From a checkpoint of a small transformer trained on Wikipedia: 22.4M parameters, no biases in attention or MLP.
MLP neurons of a small language model. Each row is named by its layer, matrix (down: output weights) and neuron, and shows model dimensions 128-383. Each number is 128 + 24 x the weight over its row's rms, rounded and kept within 0 to 255. Numbers have three digits each. A neuron's up and down rows have the sign that makes its largest values positive.
Before each neuron's rows, "fires before" lists the tokens most often just after its 100 highest values on Wikipedia text that the model never trained on.

fires before: "\n", " 0", "e", " |", ")", " +"
L7.down545:160130131133127154118162127168128106109121125134133149131107117105149114152072111133153186145112136120148099117189086134137099163141157157166162109122116142170058138134097114103106115079166119123131164116135099123127123146139131117150120132148099109125111090124140117150138124141149113092145157113109177140128131149141104127104109131102146158136110110098119127096110090087122143147155129149132153093088121167140115163145098102142119113224128141130139114180109146170176106096111135146103176103149108137105106121147108107157157167151098126106140143132164104112124160128066109100119120052152157102122115159114066113144142143146131088109173107137145121118147153122118108094146114152168143099135153132138143122143118160097111076125101127121127167125102108146131162171157142

fires before: "\n", "-", ":"
L5.down573:144159100113140140125121137128116136143138139129123149129122127154163125106146111144131086107109144089110161126150124117118223131131142117151134138128131161103136126128140140140095142126137102116111108112129094177146128116154109144147182115135118116139090154121159143089102131116129126138101122127123157089130113136121119126136110116129135120128130124104119122127107120113131170135113107153147117149153111122135084121129131113122134143159100111129120135178143152136104119141147151141153136155145175115138094165000136126108069124100110098140089123133102131145145119115114173135139084119123093135138138139134112101000117100098127145123106142119106093113100132104137140126167131162086103092102111144123143152144130113131142128137137128110121127132111114119133112145130122

fires before: " |", ",", " (", " –", "\n"
L8.down28:110155137126114161145141155116101119109144121068143127112109087121148076109161122125140125135125180154146125113129076109114149126103161112106129116084139090132104110082153137127109104091109103129136158113077125093139066161089126122176133161148096119096106139076152130163102111120104122110149107134087122146118174129152099148126100143139104128145117150125123140132092136110130114135130124070099123090116120127095138105109120135124106140196129144115126148102095139118159106128079134135117111109072129135088120153079150178143154092145125100153168145130124156125094108126122120123074139138144104103150144087129110107127123150119128097122120131164122105109122133163127138119150136153108132143139124156130143121147144138092159126100157153133104130133133139141099132102109155

fires before: "\n", " |", " and", " /"
L8.down345:107118203095128098122129127153121153110126109126166086120127091115116093129156094084133115134132137129149128087110111159132124157113133129144134091199172144168156142110113151129129144115154125158111115167135114180170149104127137148148133108135123151102123144146127095117123130157137145115125161133086166142193099154149089110153138132130103125135129092146143119131123099180131130101146132131118108115094119135141160132123120143116134107114108130115074166147085099167140129117118115085138125155155108139117131118088172127167114092096100112073137103103138132097146122104163090111119097080090098148148145138131155158139154153124152109124116146124123112115102149143147155114135150147148123135131115111140155149116112130098124086112148120136126159099139074101150131140139128

fires before: "-", "\n"
L4.down74:132111112140126095175132155098119134134078134120146154132144104121135128136133158145137160114140137109141136140084148134149074110163143131114123106126163109146100125116150099165164135124132109149121118143172124169110162119119118119139133174120114103118115099140112169109123145139114176103182140109147095170098108108118149124095139137107119141095087105117137130149154150141142137116143062092101120071104164107130123124085106116157123138146162129104100134108101142131079126149138119119120134096115143130146137124146127132153122164173097127072099205151080122101105104138133141139097132108141102107083161151128125132095118102130140149133148114157091124009138136129146117142127168107145169161117175119116140100102127131128170133132073117146090166125109157150124159138159136

fires before: "\n"
L3.down44:116135097153104134156120110112114123127186138163119103084172148128171134105144155086142080133141113065129127150105124157167144165078120148098106097166108137149177101105138115135158122125127112153111158171112144125127123139096113144139112133115127109122118160161108114096156109154116107146122172110106124214116131151115126078100176121156161159141140115130130174140125130139105120129159103136113138143138104164144144135084201130158098146129115133120141132150130138119139138120142128106121101097117141133102163128076164111132108125124148150157145115142117101119158120171170149114134092141115126129136122118089134140129148082138100114154107130116139177118086115120122141092160163102120093128144148129145163103098111104101139106139079149140114135125099166111121155167138150

fires before: " |", " (", ",", ".", " and", "\n"
L5.down383:127169125125130119163153138118108144113120173120120108154159102095162118148115162119173165138125107094136098110154154110117141103160123122105145124160166127147145094143172161155147104149134106111166106157136074170137160137116151131165133118171124159142158130125104144111139120116135094159169086130105106129155092136109115140155121136089139128113148146092109123124147125124080142116121148108096139142155135087099146091060180132088134135103113152095123146132104128101161148165123146139122119110126100147129135139135151135112155103122144104163123163087169122157118103169110173132159124125094121149108139120132130087140152142108130160131083111101148110112113155119101148147148099120169119125157171124112162159153100150135140118130132141139130117138131103126138089191124110

fires before: "\n", "^{"
L4.down604:129131121135121121103129123099121178165166123132099155109120126169134147125138158124107104203119095131085154117097086178111109117115148126157094128144158151135097126083159168158136136096133152089135139109114138135107084087112161094123109116152103209117134171099112133152138083151101125132101120122126088146156118118131126110113155106171079134158128128156124118141145119112106116141112105142154129120124149137177108124143142110144123118147119143131113088093112130115127116127128128093160150103139116149141132145179136166142129127167110126137121103125125128149110132154116121124122133134123126098176138136155126168116100148101127114105138129100086094155081153108144101127139095190155143114120180093162122158119170128156096107118144183110133130100148143118112126125173090

fires before: ".", ",", " and", " in"
L12.down601:177103103139107169145123141172137140128112142165146119135089146147157112158125110131145141130116155153150078131138137125093169100111130109180138152104133162159159141182068153101157139119127170154143140102131107152117113100154082149163119082103104162086139151115119095139135129140134129118147166124120139153147121116131137148158108120076127143100155127113155138096124148105129128132107105123146119148105156154159123165115104180118126125090116134125128119160122137100138159168131112124145107119130128142154110137049118149124114141137127092151155139183136108129122156074134141104155097104108095134094091120134127113109116182098150110189143125139128173094104126057136184112149139091125126183133150150131105096134150137119137138119169111123125122152123090144123135170118145

fires before: "==", "\n", ":", " ==", " |", "ic"
L7.down161:119146111098118160110149104142100117133118102081148117202138148128147150152121164122151125132117082106119106129105121103125160113102142130166104103143150172150113129154134122156147098130104158130133146137183113168125125131128117103136092124093100150075104185103139132075162152120101135106105124110120124109105115136102133121150176114121134155127146156100146070137150156122082144088138157144069112127199122143111131129090110155081148153112123113186141112122131157103087141122132169124135175100113122104111137129136191154078169117150153122162165105144121134158134153117114098130107105117143123118137114145130109169163137132103131131103126148124138119149137148128063104090131151078082127148106176110156115122128118138107141110137150119163094121119081130157129154138104135

fires before: ":", "–", " |", " by", ","
L7.down708:169136161092090174121077177126140164131118089132138108102146130115134130108143130159139148128111110104171129132153097126114105173130124147142113104075136123112104152099116061126115125110106134106144164095123123147162133125134104149146119153183143130123123113099126120145118113083130109160106101133128166179167097138140118178100155137098145122116111101174140178111145135141122109164119123109156145153118141117109136112148127145101147146087130119121132119160157172142118121118111179106106120186139127146104165085178182136134104148166129106151114161077161144119103095117077113112127152153137146093135110100130121123170112120130119122132111106147087115097121139132096104119143138157111139091110122158123109115144120154152112128118142100102151094116147141147121116171143100

fires before: "-", "\n", "|"
L9.down481:110138109162157107141110151144113111121104110143141116136152115148188133165112135129160142128150116157105130122109143117132159131131100097146131132103138134103116134155096126155119104100116118127112107106118168119150122112102162174126117155132181130149157110088145158151134199091136168119105158162116149045121117110132160105109135129102112140145128142105142184113137086125113189097121159099138124152149117135136148151096127116160111135117122132146117160156111134131127075134140140131151130115147126146095109139185102147113123123089110170139108098115120158163146139098136125129116164155117145124160182174145120133090130163119116160112070140112134134166118095119108130154166083145094110158088133151115135113157127173131103077173137161155077118148147113114085131145098123

fires before: "\n", " 0", " ", " Go", " —", " App"
L6.down56:131112167093170146149119127125125122172131120124152114114151144122132171100087154146135145133138149126078121114152084104169104114148124180089129117090085123132128178136093141131161095132117121089127159095145155109161101126098131105132147122120089135095119152058145111114127119106146123102096098139103126110119161108147077177124113106111103136116148096089155131126138116123165081133106167143104125142134111141140140167145129110153125110107165099132150101083164111165106147115094141132109129143164137135103145180181088122098125147122100153112136125094181155081112154138088114088099136108141156136133150131075122095150158117128141127131156104106147096127142110110157149146142146135168143120113183156109124093186160113111101133103128140148136184154127152142140140147159127

fires before: "%", " |", ";", "00", "50"
L9.down527:187112147081130068092137144130085124109105128097144137148177077099120084142137113149115133162138131132129131149162141118132149136160128082161125064124131118129131125130157116160140143122158154109167136113113139102117136093147087104132111139113147093127135119171136137096154174101084101074137122134123133157133123144111086166077153129154106149152131169134131128120148122142128125126117119103143090124112113122107151131136122141132128088125145099115161122136110162163115128144111139125154147148129119144150163149225139122112146133113119136087135129127121133164117124106158093151095166102104130104182136116134110094114133120162177105103125159142121174154129158122105128139128139127134145129141134127110125164106137146104168116167129134108103086129115130133150130137132169

fires before: "\n"
L9.down248:109169074138132150080174132119139151119106120128125102163130197117148127135119132121144140140119140121116164104176101145149136123123126090087100090130107150126155124128157136088152097102122105153152131136141117122131139122077123140101127112119134132130074111144106132116134133146127134114131133125094165089132130135106140103149126162093140157092124132117146121120128110098123146104179117115140184150162105156118169140090151085108145126138127154135112076168119162106120105082132135160126121163101165136069091109090148169118155101077120133138121163169124108168122111146122161104186114145108158119136128131115125112142153143132171126117123141126144164143129071161109113151154105104091142139152117138177144111112179111138104138084154117115116148120127148090089142107123123

fires before: "%", " |", ";", "."
L9.down189:120131147168124088154113149117149111108139161154137133084119130109145142083162161119166163162106127123101107168130127174110119140140154126037123086126155125127117118134109127124123165142090157124146121105115133065158128139122094113149126175125117107100107130094116132128122133140135112110125113139113138145094150142089107143107118157134068128097152149134117111108094121123110132138149134097099110107076172112126097140093139163132166126152162111112175183134096073119156126109118148146128126180107102134138148165088132131133116137117152089087163138101148135138109102107097140124124100133105106125098187123114147129089120140109141133091103100150082156125107177128151113147105130159115156152119102112104168150122097107169146097121100105127124128137134086115126141170156109

fires before: "\n"
L3.down64:139122164109189101114167137147121131138161155122107121191142112147117127124126128116161106077119152087112188144103131132173118142126153159146107109187134101169109146120152127033101110128125158152148101164127130122112126147097111090125114129109134103131110169112138140088157077139171125132101162101159121155109174155130121109188131075178153127164142114158113141130128146114103129077124142139148127114145151172153088115091152096124120142129148121135172127111147136132140151127116128112139158084115137086126132108079162134119161128133140134164134123096149122123152129113140118129126098094143104123137124121094121136085148136182113128103132130156114138155178146125143128151130179149129132120156124145134165116115159165140095106108116141104091151101124168139077147123147146

fires before: " |", ":", ",", " to"
L5.down104:109115162100170144138183111128135119144147122166134138134150163133116145101172132109184137106113108138147154134172138073147180123134185074087122127144132120147151151135083149085095138130091110105143097146126114151125128163091160108102161130122095106096121124126126140137161130133130139159110132146153107138124145096140133110120090140095127097122128163138121103106143135084154107137116115123138138127126109114117147112184132151124092172158132113130185140136138099122143155161140146102153172078136124120132133105137128139101110134064178145171098097130103109135136127114138130116131153152156176166116096100134127095118153103097140136124134111148124082127119137106110173079155111144122121117161129119172117121139112117147143133144104084118134142086188163144098112143115128

fires before: " |", " 0", ":", " 1", " (", " 10"
L6.down210:135075129128138169120116126130179086102114105147153109101147155118135153132127105109115119103126092120149146078145144128126132111105140107147175100117091163109118149074111117039146135106116102142146119122173144110140122163093116121107123143097101176108094132163151112151146108123130162148117167124127080144134110153127168109102149148116127114118067159177101129120144126102112132101105119126088149109146098116100130097139134148146105119168124131129126131148093157141158134135092181101095123107145141142106152151179105151109125111126119128157106111124150110136101139150164130090146117128144142119119136169110126146118120127089091113162132119108129143088148151118091091088154122139130128125166139139144068144113131130134170134184112115138096142123113149117082139157096085

fires before: " |", ":", " /", " (", ";"
L7.down273:152128118118132118097073105116126129142135133100151096132119121158147146151144099103147100136132163144121134158107174116151117109139126111078125143126146100107090117120139137140126162128131097126137126144165126187145086159106146145139143120104152124132089127127142152123083127093131146137104133097124100131177125122141138118112118155084144162115132095088130109137182120089095116114115130123113181114148138152159180086096163072113175125157143116142138099102107098100112158120148138116179129110112091150067159117137132140170164139107115104084141117197120142126125135138129127165159123137166138142132153127134124154119141122123136157098138188135124120186134103130110169160155178118127112153113121118151137140096150134134127157132124139121134126126076128098095194096139150

fires before: "\n", "-"
L4.down44:125159134116116135163103155185143072118119080110098126120107133108138090111095130106140168124117168104128144097162150136152077118131159121146149082085128141139128129083087119139142104122082103142133108159107086119097087111106116059112156150118117136120137171133126132134125138141185145127149127124088165145115135149156122174104130102156125117149137144123096107108110115135113127114111164148148165139124148125100124149158131104160132131159127116160150127143095139135090167139161113171088129137120145066100132100102107129153139122111154137177133108110139164150120122094139096111113118112135122117152102144152138123136149121085112138147122128128143131137176128160137170099147135182121138109157118100152174183092151118130110139152103162165124162122113174092133099128162154

fires before: "-", "\n", "|"
L6.down725:147168128151114125135088133137126120117131116143127131137117145128124114126133133136106112104133137094147104112121138137142197126104133154133151123141101174135116175161128163150121111134122094129135126121093088142138094138180155117093156124119145110111096118111108094091139148122146135117131112157122134087128121109122128117150097118126091133144116103133121164112105101131174100090112100112145116119115102171136119093137146111087130141171112127078158168146137145109149140131159147104112151136102119129111115104000109144153141144133123101147129103164133120166136096134174098136109135097139123124130149134129095086098168100076113123160116137117142163161126109137121176130109134179144126149132131108148121131121156126109104149107115142115130119150134123067158127129129140

fires before: "\n"
L4.down195:113095132155163074113150182153114144121108159104130133192133107138149127130123119069138135097155156164116133133146208184120114116103101153127145129168126130153115146140164157106124140115124111134123141145138126145159148161137093090091149150113156142108123148121143124140149131100140143106110104109128123163141133114159127118143156104166167162167134166133109184147146098133067164102147141082135154105103122132128160110082141124079152129153131138138100128114110124149161137136135117160100142100129134112147186118121146152135124131146144136155144144143113130126148082118135091149129128150102124093116093161143111151097156123174139132105170144126115126083161155091139111169150125157146128124157111090129135141145153165155164123102099138127105178152131135127112158143110161

fires before: "\n"
L6.down345:136132105145124149143110104097130134142118097112127104133105109128097063136147096122089141120134117093140109145080127131123103121141076168120139129113133103081102183126094135107108111163096134120124159130125138152156119088148203125100136084142139157149146127133114100147146134082179121143106118155150116106148100142134123098174081155193165145123119096133135134145084151110175138130141168123080133074136126116147108182127122090127130109147108141195137131156165112159121152128115118120115153109161153106131103103086134095132145132151118165150161108102145128114164170104121118116147121127122125106179129109097127116117112130104163105122172073081110096087128089129137126142168155124133102120149142179150113130121182087131155095147112133161116119108089115121143101177156097

fires before: " |", ",", "5", " for"
L6.down478:144131137145131131128125140134152198121088116126121124124106124170093154146176115107142145136135129145155137131123158118168087142166105131113132144110118140090149139117172121171142103115111129143100139151123130127155134171194151102098070110127129149133156111139159112147050149124112123142116157085146098154132137119131178120137093102095173138097124145128129123101117088184151104146090113095153133121129119135134127114101090054111131161079126123094132103136100102153121140124155132082146143095146137093115136122115126102157131148163136093212167152144101150142166126121121147144130132125111156197118148138118132127110131132134131116111128067122136155134126120144140122157083144136135126119088131107165130136069118119124113126116075154116122091125134143154095143074122133

fires before: ",", ")", "),", " –", ".", "\n"
L8.down313:166103118155157169128121098098122151144132157102160120150161111158087118145135127125089143123062114132167089186161101119129080132113071123161126146066128092134120134104164123108117096102103118143142091161149078100137098141134131135133136146142096189145150098113132147187178115122125117134167132131145086114158110138113094123137147127143169129129121155099136153132109156128142106137145156122134148084131099121155138136121144116125116138105139136169170129129157151122166112141116111141065088126107182081110152135128157163144134111123100125146123086123139139104120152142103101133148108108177139105127132144168120142092141128134139139182106119106112130118162111101131136091158114130118122129134083155146119116136125154122131122145103101178153173176119146114144144137152169

fires before: ",", ".", "s", "0", "5"
L6.down682:089124129094129164126158145139129189089176153160134126149123106102168130103125153145159131154152154096105135134110131108147152148144163109151130140094120163132136105155132129122139166096182145132127137136173130132137199082162127142148136102152144109095110116141135103130099106121113097107117128099184146102128131146124121112120126121082138109108114104091092142130104155126139135116082131119144119128137174119117155120118118156135100148108116121104143091163140175096102116131161148108102143141142128105125134142088136103163097136105152114180123082125123121071108124085153140170129164089105149116122125112146108162118089085106133146126089151093130126125137106114150114104111120110123108109153122127196113165103128129151122128142143151097148074143129157147097122064066130

fires before: "\n", "-", "ited"
L12.down584:136140123121169136138086133131154123163145142096174093149121178157128113148121120123089099150137089118118090132184140149114080130093165128103094106162130194166146131095129113149109097116123149117120159111137133132099124083128125139161150129115100174141101109108136116146126170089212134135101161133152119108177136141161112080140148101164104125132124127100139153100145149119157167119118156146120107098092139109131148167146126152154162089130155160133131147129138152154141159117117112155152132136142170146131106157166142166190102143142103162134181094144148129171134094123120117086140082130134099125159120132090104117121130119141108127141102094166136100180124100139115112150083138135131132093093093136148081122101181129139163112154152170138152140089133104139120129096127137

fires before: "\n"
L5.down503:134107131143138077120117149124151117142134166135066099176116112164128139132148099152118118116155145169131158133138123159119137137121107110147149161158124070148117149134146139108143140098109101106136087164095180163076142100122151131115167133105108144103141145111174132088178121119130098101177095097188107149103134142150174053119123095121123153173115125149142134167121120107102123085139156083114121080127144155178121118119131124132110082160152156123160123140161149123099155112140103163116150091130143111160134168123123171146161182169183165139114107128112147145145117102100127143171123095180133146115082133121138125123135122144113153086172092153102127132155110101107114151147086114179108139153105118138113134128165128154127133088123104119129172130132115152130140145119120

fires before: ":", "\n", "olog", "uthor", "yn"
L6.down118:119141157149123136165127125145133117132079111125125136154100142096131121137110127150183118147134169110123157140135119114072122141140148139092121124095103175118134110145110150176145148127145117177138096117128125138123157076149098148105098136119161103129100134137159158090137131103076132088118118149145187100116141137151155096154110099105138136175077164133090108142179112144143146131135117183138131109178120147094110111083094125111119128108133140119146119112150083147080116103102121166130123105160102123119150111115139144127147140088125160081139122161169149167084125140117137146137168136123125106132144125142119140171142167149114106139146115119135143137158110105132151093128097127095144177123159124126148121110176127090154117087132122130126119135150104124087134119136141

fires before: "\n", "\"", "-", "T", "C"
L6.down426:144121172129121108145147124180114181108115124140104087134092150116106100074180091140100124122084098094164133112111146121117113110164144117118134136154149120107126127118125104097143134102131126141189152131127119156093155138120095120158085092182105098161098153137122164134144157121126088127155143153131149160131164142082163110082118112141099133164091119144100159086092122105127136085127120128144111147085154132110123159124137114136132104201127147106111129080117150122132128097111151148140144143125100102109140094154124146130168128130110123159097167149135113096111123160151129110136112079164131071105120127088100104155171112097129107159125120136130128070134159115118124121104137158142105141112137137125154146084099126135105097094147151155138084145150086154142142118135130

fires before: "\n", "-"
L12.down146:123143120146104112163103136143117135143157143128117156145107176129149126145155139125128093138102139144102163123112150139091209118098126117174135124178120142095133101171128116096119127115145173137128152155080105184112125102106105136153165113108115118132115135108097107144128109110084089102112120143128143048124134140160149135128109127133146133141118158121108167137109115143139138144104130120127166112110095125157146098109139112144099150122133078117163129115164142164125117131131160130114130089122144117124160182058090142132103154139143120126115153110106152113143121111069153108138143109118150142111160104113134140088136141157101109180161168111130111136131138117133146092110118112127091072109121160132108123137126104136113131121154135165136132133135132118124127140128133

fires before: "\n", " ", " 8"
L7.down697:141187090158163089114150146152174130137132149130159119170142113117124129119105154129075155117141156194155124096139133114093170122152117137152157140136141121109122136144124139159100140142150122117106087179164115159133141069138120135114063144139132093118111125149132090153191142112094102134151152140104137118143121157062117134153139116162169108168127140103153201130115114136185156134137155142132136116146144141118173139167145120130154131170106128113152124166115120188151139138148166125115161139121114135086149148145097165126113153155141162121098131090114121148140120126128125170160125102101111101197094158122056158094119125095128133110108156133157144085147125119099146137137146155152105137115139090148168121142143093115128118163138166125120109141119132100100132157117117

fires before: ",", ")", "),", ".", " |", " ("
L6.down188:099183174119136118152110116108110099132151120097108104167117117137094143176127096137140102115094137107118125122162122135124149086109097133098104140153135132145111174118126127140149127136126103119150140128145111113129081122131102103126150103112169120135106137106094112091130125146105140147130108091135105077121119137137125093140120136116112172110165146062143139122160123103169138144122155106129128107098152111098140145057119082140117122132177137129126137074140097071137122143124154111140085155087130168147104091027135148111142100152146123101136118138134160117156148113147082117105129099128143142138133130148173172105127119121177146086170132127109160147167150133143193110120134130133122157116132152135095156088123120118134121133132124167152095141138161130129132104124125

fires before: ",", ".", " and", "ing", " with", "–"
L7.down165:136132128153138166133127114192162080131113145111120098166129140118150134110167097130088132138163085126133120110135156092110125114128143137126125111102156121148115117143120137137147139130089127130151134094122109156103134124127080112150170159132143153153108153118135097136120100141162122116129113141128103119128109167125117137140096121161116123108080104100109152133188114099101089123135121126153114130124127124080128139059158109133126145089141128165104109077122108159166107154120184132122110140125102112099138151140112165143134132131101107136137122154170100156143113099101150136130118151174140152149093136135140166162149131156130107142160111147105118150112138058156083125175104127172113117172155117052110133108120109093137118147136089122115163093152123075123117157141127

fires before: "\n", " ", " 22"
L7.down6:140147128139119102139116174165178143140137103156144110154096094154122106105096118141111170138119162156111155126090133147096140107117163153124132129148138135108106146137123166175119099102134160119128114197163129162112125083136128121110074131123120080120122176128146099161150149124125167143179127159134161118130164140086116144148148143124167119155147133114153151119138106133144126124184150125143128100129106123156178142096149120134118131150150127107154160123106096121154118134154148132106165153134100152088097143151084158128087143131122151148098146150109155147163133129118131139171120142103109117145121141132051125128151140075099170141141137131182130148117134150145123110129162111152147148125133135100123081111131142112131165170139196118168112126119131106107145127131121

fires before: " 0", "\n", " 1"
L5.down429:175152126174137126108119124066114133148109114144115142120121168142116142132111119128114120162146106114133143138141108166146103080119174099116105124132129100134128141144141124156149130100157118120118156143145125133125125067094142147117105165099138125142118113129103125097190102139101099140168093138148157110125126139069134111184130145112164126133128102145128131127125142083118089157110132104140140103113113157143114102133116119148109162160103147149108096145126134154086135081087114137129173139134138133142111138117137118121121165127081166130109177113125100136152129136101121111154103077151107099085121114097107164171084163146098126089140103129135114105114169079131116166117138161129155150137153100133126122138143078116170124078124119106085112158144126105108140103169110

fires before: "°", " |", "\n", ";", "9", "8"
L9.down754:113138180168135115165129132144125136111107121097109130129193136121139105115173162123142087147137142074108115145164140144123137157114142144130134172135160147110123097103130102099115134100154174120118134151138146146147121124123125131097123073155134134128108135112080151098125120140136084091091144132089117145119133146135143149128150149102161135072148149112141158091168118114167112087101156086125166125100149109116138111161088141102125123150161151098100152123131125089138129117074109119162143131140133113118097169096154150136189157136149121132144132085108137137103140120117114169149150122106110117153109130142140164098120139127151101121121107111143128109150118149142121162136128106082113088176133113121140129119161161103136112152112136106124086099114122178159146130124122

fires before: " |", "–", ":", "ing"
L6.down34:129147124121122100141158103108182170142117123098125111112164115121104138106136168080131169130144151143104133104109175152139117135085124111129160130107097145108161152122125101120154126138106134136119124147118146139086122098114167121165088137082150112133085151132132146121124099079094182147172131124101134082168147130155139116119169133149125141162180122160099135121164094076103155093124158142106138135129127136124193103106159110113157105087081113102129136070121087144140173129141185151127109171131139165119136146136131180134128131115138120128119100119125125100116084166110141087136128175133141100120140113112114135106143135114134111108170122152163062077090143113131122142135140122144098134114130140126153155171149156095115164156143132152135134157113165112143108156128117

fires before: "-", "\n", "ant", ":"
L6.down287:116142141134147113125116185128103137127119120141115121122124131101121089115097142147159099169144127119125077140121135120115140128159121158149096123111123121177130131113091086144141148158129106120098121153164133135117158152112129108126080127122120095144123087112118115112115123159104171115154108167101090184110128140091144118104123114114105144154073113127136153104150148151113179168115079096123154113124144137103106122133116183157113138157156142083134130147157147147116166141068115152127091101157182128123116084076100154130109130103154182095135139156104122137111161115104115144107149113159110108120144152117108170113109118107086131145121141153148101103146156145119105111123185152116132142109122095110118120178168152125142133139131187144144087136099112096116121116135060

fires before: "\n"
L8.down478:085109129132145125122142123146140119139123140115092135140100147161118109143074093105168145077136087130113125134128121131146152125117142139141148117146136082141100167171169103140069093131123081116115107161156121138104137133158121129130130187104121118124147134163164114164128115115132131088097112171134129136103148113130164099123177081136117120148115102134132138144163150148122139148144102084110100102119161154145103161106099100143139110170170158139146128075086156096221126106124107110132149082136102128163141100060119075129140154185132137111145147105072141138161112129123092160160125126118147116136094130138167127091143116153129144111128135128118135131138148103133113157090110138147155125138129119071104120152134165135139127096122149125090126135153144127150100162124139

fires before: "-", "\n", " ", "|"
L6.down218:146075143107119140120101124099133135104078184170112111196125109143123101104078165149118135123118088068093094168109150122113144134161183111094103111148157147142088120147138127135153131116183094157148159140131112149105156134142163097126106140143152143109132141173109165108097134129144132134149115144147104120125115136118081099150120124160095112166155168161117093136165098121132169130132136113143105093087128126140104142098091116092096129134166109146123089172120101124141192124158123127115127127128169131144112147113108099109115140093162136143091095122119157083148153127125169164104128146154116145089068118152135153080120094107136156090119100124133155074136139096112099138116120129139134154111113114099112137155166107147175103142129115132121127136122140094145146120117089

fires before: "-", "\n", "C", "T"
L3.down678:103097102136109126146135134141101151113143124141145111102130137141109154104153198092130174091089109125111111106098159148153073123110121137123123085106108151104111126119167128177121131116131108134119136131145129110106084148075114150134116118154115107146092121160099086160155160146119136134175137144099084178106123141116141092091165117125109138160152132095082173139127102111117180109163131128126133139130134125085161108123167133124115149140140132102117143112119153127154148127119142121136117067132136121070129159137126151143113120134104126175121154161143148122138116120180118140169147144165138146125182164077132153085182115088137116130132133117143154104113147147082196104107151133136095142170168134134147141115128157111141126170136193163116104138134164120140114115087127

fires before: " |", ")", ";", "."
L5.down584:086111132161117150152113116171178191136167124124117086136097132111115150144099134117086142110168111146172123138131142119134149148150107121150135119134135144160112130115113170122104168143115101169134112103127111164101148122115125092115073148149108161112126136078152158106092132127069090117126158111166116118123143117096161130127119177119121142096146098163134122096155160133141098139134133169094092118127143119145098092118105150150106104131143154151163113082125166129197103108099158154126120130134143134161148156150104117085109108117139135128101159117101111129137167120150164118172180110121124092121142199128153131107128171099119124113157128112119108165124132130127120090100122130148140121129109122152112163162164113120115132071164108133110130163155125157131102167108126

fires before: "-", "\n"
L6.down523:107125113163138106109093145106168091117108104104125128143140159087108128145101149120149113168190118129121156149120094135101133124169150142120139139152120089122128138140151132153109139137112107144112153127160118144140183146157149107128109171131150128133102120133134162118109131167103151102146088140097085155103130116130145120128103129110097100133093112134135127096145151136104103150140088109120127112118145146094111132109115091145127136144131199143118144136117157162093126131085133116138118129159185134128140159116077120130144134152121143111077111136100123131106167106095145140140106167128136159098124084153137132126131082109135167117164135121112120149118145110132130153150140104127155167119128131115153134146145119182086103128066164163122139142199168091090179091104119

fires before: ",", ".", ";", "a"
L8.down412:109143141145102153138135140118110137164171145113143151125114144134130119122114169177124161107119133129130125147154169116134110125140158124106148139095114102162134148140145173105106157133112139126118182147122120105164140139160128119152137148128113136131131178111114109112108116103105071158156084107165160108140135116162149166151104091138125133103127134116104168101148161115122125122141119139097169159173140124102158138109120102162127107118114113146140119102120089175117132071116144126135115141121149087107112145210174150103147121125137074175135117129177122179098145122065123184125089119091149154165180160115123100116128152088065113145159176119114121144104118101102130151181165084178162141137108141156131113135131127122132124134160152120112106112162124121099117152076134

fires before: "\n", "=="
L4.down334:095106116143192143125126165127140172117146149131124094172131139153165117142122144132170128130138111124127172172109166156096082113157167135141101125176114107138116126119159140124119149104153100153124134115098131135142158126148096100120121138105129116098149134145131140150175106105151155099111100137121109159100148116149120114120147112112133104132141128101141127122162117118121128144184151112123095123077131124124121148112173132128112113160171117128091119117100175138120164148121127096106140116112136107139081119173136123149142119135109136130146133128095092165153167067157116166162130118112110109128132136124129117076176096167125167102145143105171118105127082132106105140121132134092135122134110092134122104137152155111130135128089138119107116151137123101140129141078163